From a checkpoint of a small transformer trained on Wikipedia.
Size: 12 layers, 6 heads of 64 (2 for keys and values), MLP 704 SwiGLU, vocabulary 8192, 13.8M parameters.
Training: a variant of Muon for these matrices, 679M tokens, 11282 steps.
MLP neurons of a small language model. Each row is named by its layer, matrix (gate and up: input weights) and neuron, and shows model dimensions 0-127. Each number is 128 + 32 x the weight over its row's rms, rounded and kept within 0 to 255. Numbers have three digits each. A neuron's up and down rows have the sign that makes its largest values positive.
A block is one neuron, or neurons of one layer that tend to fire together. After each block is what it responds to, as a language model described it from the Wikipedia text at the highest values.

L2.gate126:070069157135132126087119120122140133111156129106097124168127150085149073158142131101195135098163111158185041088130107174100085166152156066151145080125179111136166095128158125065108167066158144147141196085085105122109121128085131172103157100166104164130161154084078181114124128185146149152089115145127100094131131085125168115156110125115157139155115125195154117134058135113147117152119
L2.up126:156128181169131135159132148120122114164128139142077101112154172075127126075135121177124149154139113123139146144100084146138086119128117130144132185124126155128184143126127117054138165141088158172169114133097102094156141163147099223137142153109132086116189154088154125110063085125103066174119076166170098114093147110075120091220122094161109173140143102163125143094014181151157165150111
L2.gate155:167102055080199144173172108143077166130112153127129139124117128140088153173116092092137143124104137093163108102117101145132147136135130098106109133094141067097083099136132132116178106167114157144115075168168144123109133133096128148132095111236160133101172141119154112116129124168183187065119116189104082076081099085080115118066133105089064228148133087102071140134152139087199075113136
L2.up155:160114121094128069153102107177107138198105162117142109156123127148085083118133140123130099137147125115184134098139105125111170136142148064106158145127127058000086084132141114103119087141125074120097105166099081070180154164053190181178066171110113090123141109123129117135062132112125189153148061093131096099136105145155143113056091124094057121133133184103106147109166108103124146126094
L2.gate315:148108143086174075150104130102112147147133177122140142076198153154131131133153152126134116134159139134155136075122121130146124165151149117158139123086096126068118144150132134087221187172105132132118097142153132105106104119202119162223119142085140155117117076110152109094073138090130118100072123126098116090129139160194101147098116124174080162067145121112150159105206158190118109133158
L2.up315:058102174082112133140111151124086136108104156119110121113171181125068114129178149068144139186162195099121105093122108146084116141133086167129129064096124079130073110124105151054146131152192144173143086161134106146071094125133128118092099142132121121101089112102176123185134082114113105131156113160078132070125140104170191153127152146088096130085127119145159123101164164157149093175144
L2.gate326:155118148152156105142162099131102150160140136109105088122136148115112150188127095186119162045080086135125140156111153144118181098138161125096191128127138133155110087160190097074104189146077181126148139131120127139191156140136146129130097068126094117100144105130098109114104109186132175133141122127161119140154096073126072185111154121154135199131105105064101170168137172162145136128176
L2.up326:156139165136188176190147135163103192066112154107103130089101156120108093174191144062119148137149154132121125106090132120107138120200153069088190088084192136084124120139138072111135146228192142139151123145122103129130172137150097172174136173113096111131144132131144103121131105089088143069124044097165110108181100096114140131068125147158109168113122086135090178087120130113136099148108
L2.gate338:149126122100095154145157126172157149062178149117150105156108091166153110157159136088129172135155169123086170117119112166113094237142108160117161161118120153079112079115141212162110107172184127125125053159091168124109115092134115161132166172049138086151175160060160165128118100170108152078121104107110120148111068177081121181075096102150117151114129116135107153097102072139165145111102
L2.up338:163095146145088155124168115138120103164087172147192120138069178096137136145143152086123110086143179107142080111108137089142170070131111170124128153101093095103100129136108088115121126088144139068079125116104168156093156130156146100160117130128120161042112153136155109155108138147107124130113141128158157128159145107120109153099079093111149170188138123115120123067071104155168144148162
L2.gate398:076187113107147192115126167139096177156155158138159120166131152117162112163114147129171198148109171044072138083143166106122120135135101172115117135151164118119113109151149125017139104140129166119113135123136027143130147075105177155109113127116127104164186099160138092143027167114128175130148144159065172198135152109132101174116178139167088152163089153135110128147172104069118140109162
L2.up398:127154057150183157119139116126115131105124111129125078118132119155128090165132156142137150143154157130110159153151166095145140127180093151178129106147184145107156153124159085044131090136136152153100129117127107165125092106105105122173155114119160140155138100091182164138140173116108128184150140124063191165187125136142080170108148144191160136150092111106096128159106117135159154097144
L2.gate583:105034078089132100178151100140168132140153079111114150113137129097085113070114131128109102108129139174159114058089152179150134169174138094122137075134118160142130182147112162134128188128178152175115200119035114088117121087133174121139128154138114125151073166110125090197155167126101095115159140146079105142095160128134155142169191063131074126120126115101150078122168142114158114139174
L2.up583:185053168096141070122149111166137139147074126081139094108106124141157136117165109119051133098102131109142154093090089161102115223122129135145152114111142153125103134121143140136210162150134137156128209121057100111138116099147224125132122153102103131179071143161138090143088140125153120117161141102134102090077174123147081095167144111127141144138188103127160132098137152124132154133150
L2.gate646:137126110181097092137158161127141075147118131118153161114084113101102109111176159149097139171124124107156075084134133135104138143167123077145182108109125136063147108107114148054083077139198110113045088121071196119124110111134134181117109153166150148156172127106107136165126127184128133116173126138147099102112173166105122096130160140128093136141140128107104137131073103145157159169133
L2.up646:130212126126121083128133103137074115079100117125111148206155159158098124075159131190079071142105125127131098118122100132160139153119095196094150138114163154135100182142142124111145098131154145095117046129084140132123122103111122133129147161142059172148165128105130141128115189144172129087118097114110146134132092111144177113116112139125079087087179107162147095093071138113123187144167
Closing quotation marks

L9.gate6:127112100150157056069126146131094117063162081179110128093141126118103124137138104113129174152137151130147173157098110104146179162139128135116106091099131129110057091155057126143117076143059154145104088086047116147150164014153113125163094101124131114128124112156184172122131192121102155138175166117136120109136117183137194115152108153119113127121128149157122104121124044050129132068161
L9.up6:113159099169156170142143175082094143135169096166134091192091120071106183179094123141131196082055172167119131134117152067127156128180091173099128172141165160101121158117075103087167148146117100167133132125107113096076137079111126118168091172131150107138148125129125136093139099038107080122084144098132109108126085090170093131167135122138094138163146091078123127104099136102115061158169
L9.gate16:083148085159190135139138077208151168131092134161085138075118088168117189174116065143166194151110135079121181078072122134086149115199074122132177122120129122081109123160069122039137143145181130139079084128125128151086164141134166141136119100117087104127134098098142151093117146117170167143164136130132165106130123133128158185119185151089050148137108179113118095070097102135116132162127
L9.up16:089110143117135125146124149101094170098095184145157061140116146151132115145108137117116147108077131118129196140145141051086089167138113112093108109098109106103121180126181089143129100126119172131149132084079119080123134174130191195096121155107086124169109132124137135065137091123079203092131139095197146120159119059152096145122208132186111139158113196091147144139110133136142157149092
L9.gate97:115139104122168126086118148155075104121147081183103112118121121168137059189113126076134115137094103138128139137083099185151079133110123133118174120130074154079119140101089098109187145108167132124082142057134181147196094169136150134162162094139147115153107076076138101019152088181127097147131162118099144121146157128111121116144159086119091089090070159140211047121136102122111138142123
L9.up97:076121112114170146127116122125145153071114106135109134142149158094096152108122151131073153190158120116139097097096105113084093195122137153091105175096117137083124163152138075124083118160165128094156142113202195103154145125124179202092187190161113118081141151086140155146182145122129118104135126101120141101127055084129079118145111112101103133109062117148075106126173177148101088132089
L9.gate169:095149083089143119155110114104127077158112172119209129153128126094133114089069117100173137101052101135147110182138088096145168153187076197129124149090099153100131128150098086121138153125115135084174113111182147174122165101183127103135065164138141123124131104104142170118133136108080204142098069142126109073089111096089174087108143156105119077175118114074094125124128055130068169134099
L9.up169:137056110191132121145153094126117131142141128112134206132118109144120104114118132109091209081133069117183165136129157108147131134087100089163116147083151111113138143091077137128092071174135115166138119075117141193161142146086155127102170115109110145149171045078104159136108148150196132177161178176083149055129132086195107099124118113127112135149168164139095117143145135132142127101117
L9.gate230:113110074153120093151133126144103107101156153170104155145147165128139120064043118153151131098181146155142143124132126118069215125204100067187167128131149105118153127133123102139148116128123169146127100158165129107142207112120135156112136127162149118172135110098081154119131112095126136139149151148142159100153116101153213165137097127157093069169142095143103128123057056140171101090113
L9.up230:099170121122134069139145095106186141108135045115123114155133179155144127156108080107153164175118112189105135116114096075087102178131139124167155145132129120110109149220108069089107157146157116155044095122133201086124144081087094129097134116149105143123155154117104146155100113164113086188119113158138138153084139126175145209159115178107181101107162088116148127068079106108140119152091
L9.gate274:126164133138120126105151131060063114080142129126117137126182151134108126146118076128071203074121131093153132114090098076121151141109128140133148122080160092114086165142103184181120124193174096141132109129129094112083138142087159108124097124073147127192137104124142114094066136093133187112153181153164120163074116155130141125164127127124136095095134131070127125149168148138127162128138
L9.up274:046150160087118142142092066099156133076167127142094134145135121142154144117142147083131127202073122123067110115136100129120147107072129134166140131144151148109137151184163151118106044147143135172081075089207086089113071117129158140101056145129073112107147119163133131122103111115104169135136181137054152063110108154115132134127114117091126082114062150090126183174094130188103103146103
L9.gate441:150124124155127135143139076073105067092171053165168105130107114124166092148148160165189095160121158177118148183120113119154168092125120163055130170158097144072123181130097121098139114120075130162168103125152117140110116158089140138144115122078094142158108118155169147097082198146097109079087149065110118100157160023095123179146168165140111124152145102119151183149111114140141065126060
L9.up441:146136121112152157134095140102116145120129156175089090135138136118118166113125132116134151100091091153145122114122114129112119190138200144107187137155059170145094107141165091105087124138115096143160098151092162083167205176140173153121110188108153103119114114143169202082125158111155112218093174105120094114115094121104120172161213085070132118124122118117139109129167135157151096046154
L9.gate575:147113074159181098107109084123147049098180067140153076093074185103121137085100172090157180170099046135137124104092125108120126193104146107157131145133119146150123210136120125120131115049095152134136138149129110153082119113076054161182143151116116150164146118150143145181175130125164137119132191098162149104058094068115085109110099149081084142124194183103147126101149116164148102089108
L9.up575:167147136117116132164138155155121078088114140163165117163210134099108127167202109087080099084089092097160128151127113052190161138127150161141141118137114155174058141211095122129147143117126151127133175149127117113142152106058124186097142152152138179156188139144135130090135121140133136133152123125102157055162171078169068076168092068075075112170172052099148114098116135111078089168063
Opening quotes and parentheses

L9.gate5:148123103144104187139144095111133159119157141137140138131126132110156135088090137172163153087145131119080130193199146114178141121155217080104184124168125122192113126142143089176105117141089084124142197100166157185077113164110128132070132125132074140199109150121123098129129156194146133115055195074083126096135180152106138122101104144146165144161152085162155113074093068141179144108151
L9.up5:116083179144165206128153136118125109154088102125135198117169151143138128154178133032088129057134097137129159145090110134138112150192120173173062118109126134115105148040106119120161116052111114138100123151095105138120031127151121158133121131070141090079147133114103115158119094096122094106133093114156190060123128080151140085093140116106130110166096082140165103169179106129111141074103
L9.gate312:104158165191167183112140086089159098114164130122138106132114124064099127161113103096086114074230122168162116111059137073118160138154121152103148120122108140165141133116104093125160102097165145135143188148168107163119104126134147195153153167126154114128146073121092173198178109124160090155095110099154106139141081127107130131152043163169194115189147104186144120124175119144108142157115
L9.up312:153085121065133144150164115106129144062090159125152070128144121109105102147131123103123097114187115129094109066141127172140114107123102089096095086099206109107149132154129138183118140148157076190162172102168095165126093145100159175122151145131124183133157057089077177127149057117183108143116123113128131122124087099142136150154116095094190134201120129132072064115096155142067180102140
L9.gate317:188116152139106132084138104126118116134146133157146172143152183174155080105142116114106123124087126132127121174119109155134058110122067085165208117135095088110172130116142143109141168084102112066103076109131126151062110115121091133103102094083062138191121094145111149141151071144082162160148103184148179138133204093157118167185160125158154120185104149094111137132096087074110166115181
L9.up317:147133138133146139118185168121135141083136105066084144176093184101135082152065158123099185098044072137185139108144139120162171069154141137172129188136162136191135125096100186121130132102109155185068182125155160129111126103137090122156116085096103130136121108105082139145142144131091154203093130143126123159165152134165104097055137171160115175145155148112051067113137152135140149164191
L9.gate363:092128070144114128096094147163158120126146175198126140115131142107181148176098137118138144127113111114124137098157177103101124110132149124112129192173132144076154118115177164126111050133115138165127089068168073126101178088098192150118165119054115133068150141097139140149159079066114115143120155153080107101149094097158111110147103154107116082169070150093062074134151119113113140123100
L9.up363:082150099127081097151060129135141144108117137146168132075128112131123091145144146099084140072207082127072110073093169137093110146118061060119102114160152151136109160081114107115160087157131122123131133122097096152121137183102146057117075112081142105154142166115091134161042078133151129127132099123144173119180087117141102121058153165122123156167141137143068119159091153191101159134090
L9.gate464:122080098108097178133036125177092204130158103170098115140103123145140165147141153103137143100183074147089141178080133148173125104160105115073145151128135143156124090102202154083155103085165085085159119112124117131099126151125155117148118122188105122122166196108057191144216153091114142125121119140125089120185096117121105079117117164103109062120152115102098090102141098147096110090152
L9.up464:137080137148122223184138119158123110172127150178127117127097085107151099172141160070108125119116128126134112158148118092151158175094122147137088137165162078102114133159062144143175120142124103143110129129114070120100132122122082154180131072127069100091096094129152088140153098129193151140100111140176185128174140042149124158178128085172115183160135099122138145066133091104075163160093
L9.gate521:100137212103145139120079139181161124150115090157115115200128089108111138115157148111130141148088114103100196147100122113192139103150095091145138120120192101069144097115089103180154180168139052101151151103170113164119124133152091128148129113143158168121142169148061134149176108113148162205112112114169144123205154086188133131072130127092185160121105107138082150138115102134121144135140
L9.up521:107106090172132152153132088185140114106139122165161080168090196098129110145168122095067089123137105117091176136108124161171126102182168105144154095167149122109132116146113141185176094127109065083113124073117108097124181102192108129150175130103125100115106139083084094118078132165117104192152174169121088152163120087134096128149152089127135150188133146124092118146138170129158162110061
L9.gate563:133091129094107130175112144150076162104187131118139162122152147109108116156115147109090131168125113126133129088093125159141168033123156127103100114167131079145122165141062157114140115121174131113125152120157050132149085105138170114161174084166094171081141156146091090164144107078161178119114083036104102141149136114202165088150087177148127135168093088133102119174140088144090087089129
L9.up563:102108173098109070145132107193112130149164137139115121170151094118116121142091119205167108083062152158171113151140129101127118098107108150112133131110147130103118131107169131109060095174105098090134084093129104098116150159131101137148110148102065132147138137071085062110158118137181116152141107118091129103133152118118161139110137106147121097156056128138110106146129176128157062161094
L9.gate579:097128133136136200106098117112120140155197143105171110134104130096115162116187136105167115119133107188119114144210133044105121105112082114130136124125168171194142130131143084117087084111112101122167100083127149142070109098141158130100054141093085099098149136130112094143086120124135096108137162072136123143162141105137174153129109145110126128159096097101097116149160138065151138140147
L9.up579:166126138077212165165189125130122164151063199092088087150129117097108117156120122120116112115165101220154145089128177137125217084133163071096142133174118148113090153130139129137125140141149127093143132139119079118129119119169120129141190093175049076126103149117075091125177084102116122171109142191163156104177181110139140135115075144072094138167131120161109113142192118149116087117157
Comma after noun phrase

L4.gate71:164113154187157104121085134161097137140176127080162140142095195138102152172146156157177070139154088137102159143101106115111055179154106121130090158111121178115104141145111090143140119204215086086062143120102103104123186102133106179097108134135138099109161106135119090157089128146116101150169054057153148127175104199057107091125092132134171193147182121143132166101163145095198070152160
L4.up71:170135094111157049200158114090156185212079127136107205166159084090087147138174077127113119071129135175091127132139101121200126083115096115144102153126156063132065112144165102153133131179131097171117144170119136123121127053097170148168125109100114105050080121077109132168153115126095128114130147110134052096075144088114141121117089103157121139094141138147140103103130143139172163118124
Word-internal fragments, mid-phrase words

L9.gate84:152080158154141153128131155126115084109111093097140133102144114180125050131145134103137122101098109168116104107189095150132107101121136181119169087156112158103123081138078132131097190049093042119124135116058112145132094159152120134105134148128131162093145173140126136096125133134240124132168099136120097165099134101090111101070123175116074099078147121138140089114105113082142133140128
L9.up84:121046147093147121145147130135179096152108153080118112067140136127174101143110156086121099142119085143143132122113142102190120112079130126149184101182133131107158045128183089148100179143159070146104141122178147156114104141100142077146123101195162125111127155174112119083055141146130092176149158098113145127158140142155125128137089134146143090124125181065162166135146110090182189179156
L9.gate110:171102067119153155137144097131166148119119132070125090103112146103159141130166146132134095060087124100102135080089164143142084107087134117137144072184104100146108129093136101177093138140118170120111114096100103108097131095075112174120115082099113108106122130122132091141214169149119082195109131123167112135176078198112116096095092130147222131175068081138116196159131149207146101175161
L9.up110:118126075074139072168135127115092138130149108168129085111088181087136137112186109107089167125128082152083174124147116131141065086112159149150168091136163096189118118167110141113150122149142128083087101161141155105145072093155113110118070108092165153178135154102196152167143127154105119163153154127147160100136173093159234119110153130116134145122146099118142122122122137121068117148138
L9.gate152:122121116153102142184136103122100104143175167092146079095102145108111127074099121116153190106147139167128126119181153140139105181106127149115076103131081132159135109187115113189112094145149128094146108135129145138072165179136086111150131138142143123120111164094098182128142111171127147150155140211127129180099057211135129159110159096147109151173155101078126145182103130148097070127150
L9.up152:152130121128127129178117112114070153070157134134093159207148115100162119188150124160101090105126111142086125085162170144129125161113101114210113099146147145160171122117171158097112130225103113108114137134076130121156134153181136078135104155131084135051178108123144120176107140137139107102174037111105108126155098103107147131090084136116154135150152172080071141079156161120091144141124
L9.gate243:133098169101148099150086117039128153156171137060119172154116181132141132168031116139122135076130125112150178106151156101111148096100128155137138109127093128088138087138121145188061126074122108105142118077069159106110110123128163144103087097113089131110108138158126143124148168178096100124076117119166080045148165141172062098125131204160121102172117125148124114108143138170138122123158
L9.up243:121174129075092128127107114206085095137134120123159142080132096170150177170168150161156059081127138135139099103096171157077101135132142116112089085186152145158131125081167183101116113120115133111090114148109182119085095100102086093131057141146133143073136164098122087161152151126116108187139136150110100193145160135187142091102107101139132195157124080090073156166095160039138171135178
L9.gate337:142144199141144165079066077134079147119122144113176175139151130166142129129130109138103168161099149136175144152084110098108138096086157136131140132084151119089136142157141115138102176132148091104062117174085152082089161094125160126083130180106071163119114112142094115124061112149135111173154105081093105110114183117127104092112139151167166114159101119160110148158137126100166122131138
L9.up337:153138149094139137142134108123153135108096155098096121123120160134126144165149180107126195109105114124148111091103120155178157114080081156141156126168162122125164150101110144124138121140202132126124191135066128122179131121130173188130151110082131148144195110125157162186143157052094111150156110097084102161141160113194156108086147118104133107162138113147117162120133079139133135126148
L9.gate374:167162117138149100119085099117148098111183195173134145105089126132093157131131104126133134072069114141140149137229111143107096167148096096139153133139120150155065082119077144178135115202162160085057083148111100085081083134113121131128136142047137129152131152075105104161094091169117079168157098092181083098134088111190084116070152121142110163135165119158173152122195103122142165159161
L9.up374:156126112108080107154148091145141175125151124123161148124160101160083130112147130125156096118121138123118194108069105162200059080122115182104135144197205175141097139145057153152078145138173172118124153111139126083090113128107139118078122135094115149143061116142133074118094150122180154169050115060132155135138143115092084110168091100098131139164064139176114103127156087184150158179175
L9.gate499:084137182165192123167155084092161171098154150140151131153110192159099129148105124167107127131116120164145110115153153094120128128120135146108151075148106138091130124109119141152162133158109075113071106110095165128131173166202111189102117173133141123094151167115061197102070133090157139171109082081170046129109138096110058105148119146129094145168106144130105111134098145082115222155173
L9.up499:148150169093103191101130051124139105149179151160143126111118114120145141136133119165137125135125113174131115091148173128103103120157164149144111117152146091120102158088160129177141071077071087118132161108122068125111146157130142118135117135155115109058185123157088157113101153152089136123221165117152145127131155098134141093133183139103157096187086122147159086103102122130188146107107
L9.gate600:152123188106121138132116097129118129121144118123167090105164160190128162098129112116168171120128133046143129080119137074124129094096097093168172142075127108108128177148139098089120175204117135157141153139096144127148097091171159119116174105111143149101189136154117148133146157113113086150215104138126127138118100124179145159176102140176177101137127117071101085152129169150162136140112
L9.up600:060118152124124125140199073126087113137132163108131105131112114136161113130141171129130162125094105201180107117157105105124101152137117128140162104115133117094150138169121166158141137110096152135108118114110162108116103081111129180152100096197085142130092141059128073104156120082135110125232117164152126129071101113159139119141130143171194173080164093066051097119150109132112191201156
Determiners inside prepositional phrases

L4.gate247:103080111141071128134061108144113093084119151133151079134151057171130158193086141134162106104160152121122166140159090087110192131127163069124144120124208122058143166126145148174069137126126102052162105077139154130119116114065123128139070112169072108110164176066116122200159125085108112100190225145071134169159105124118142151089058109133151137139141158171101121108088149144103124148124
L4.up247:160095042110143089104171119099115061124103115178179088139124105160184124130126120135093141153129127081173153080144122114141073129157168097154127164119179153091143130158123155127124211148111107129130152156145110089079145075153122122161118170126084108132118104109134148146155096154113130136169153149122089185092156083174184119159139137119144171109142092118116154135090133138121092109117
Mid-sentence commas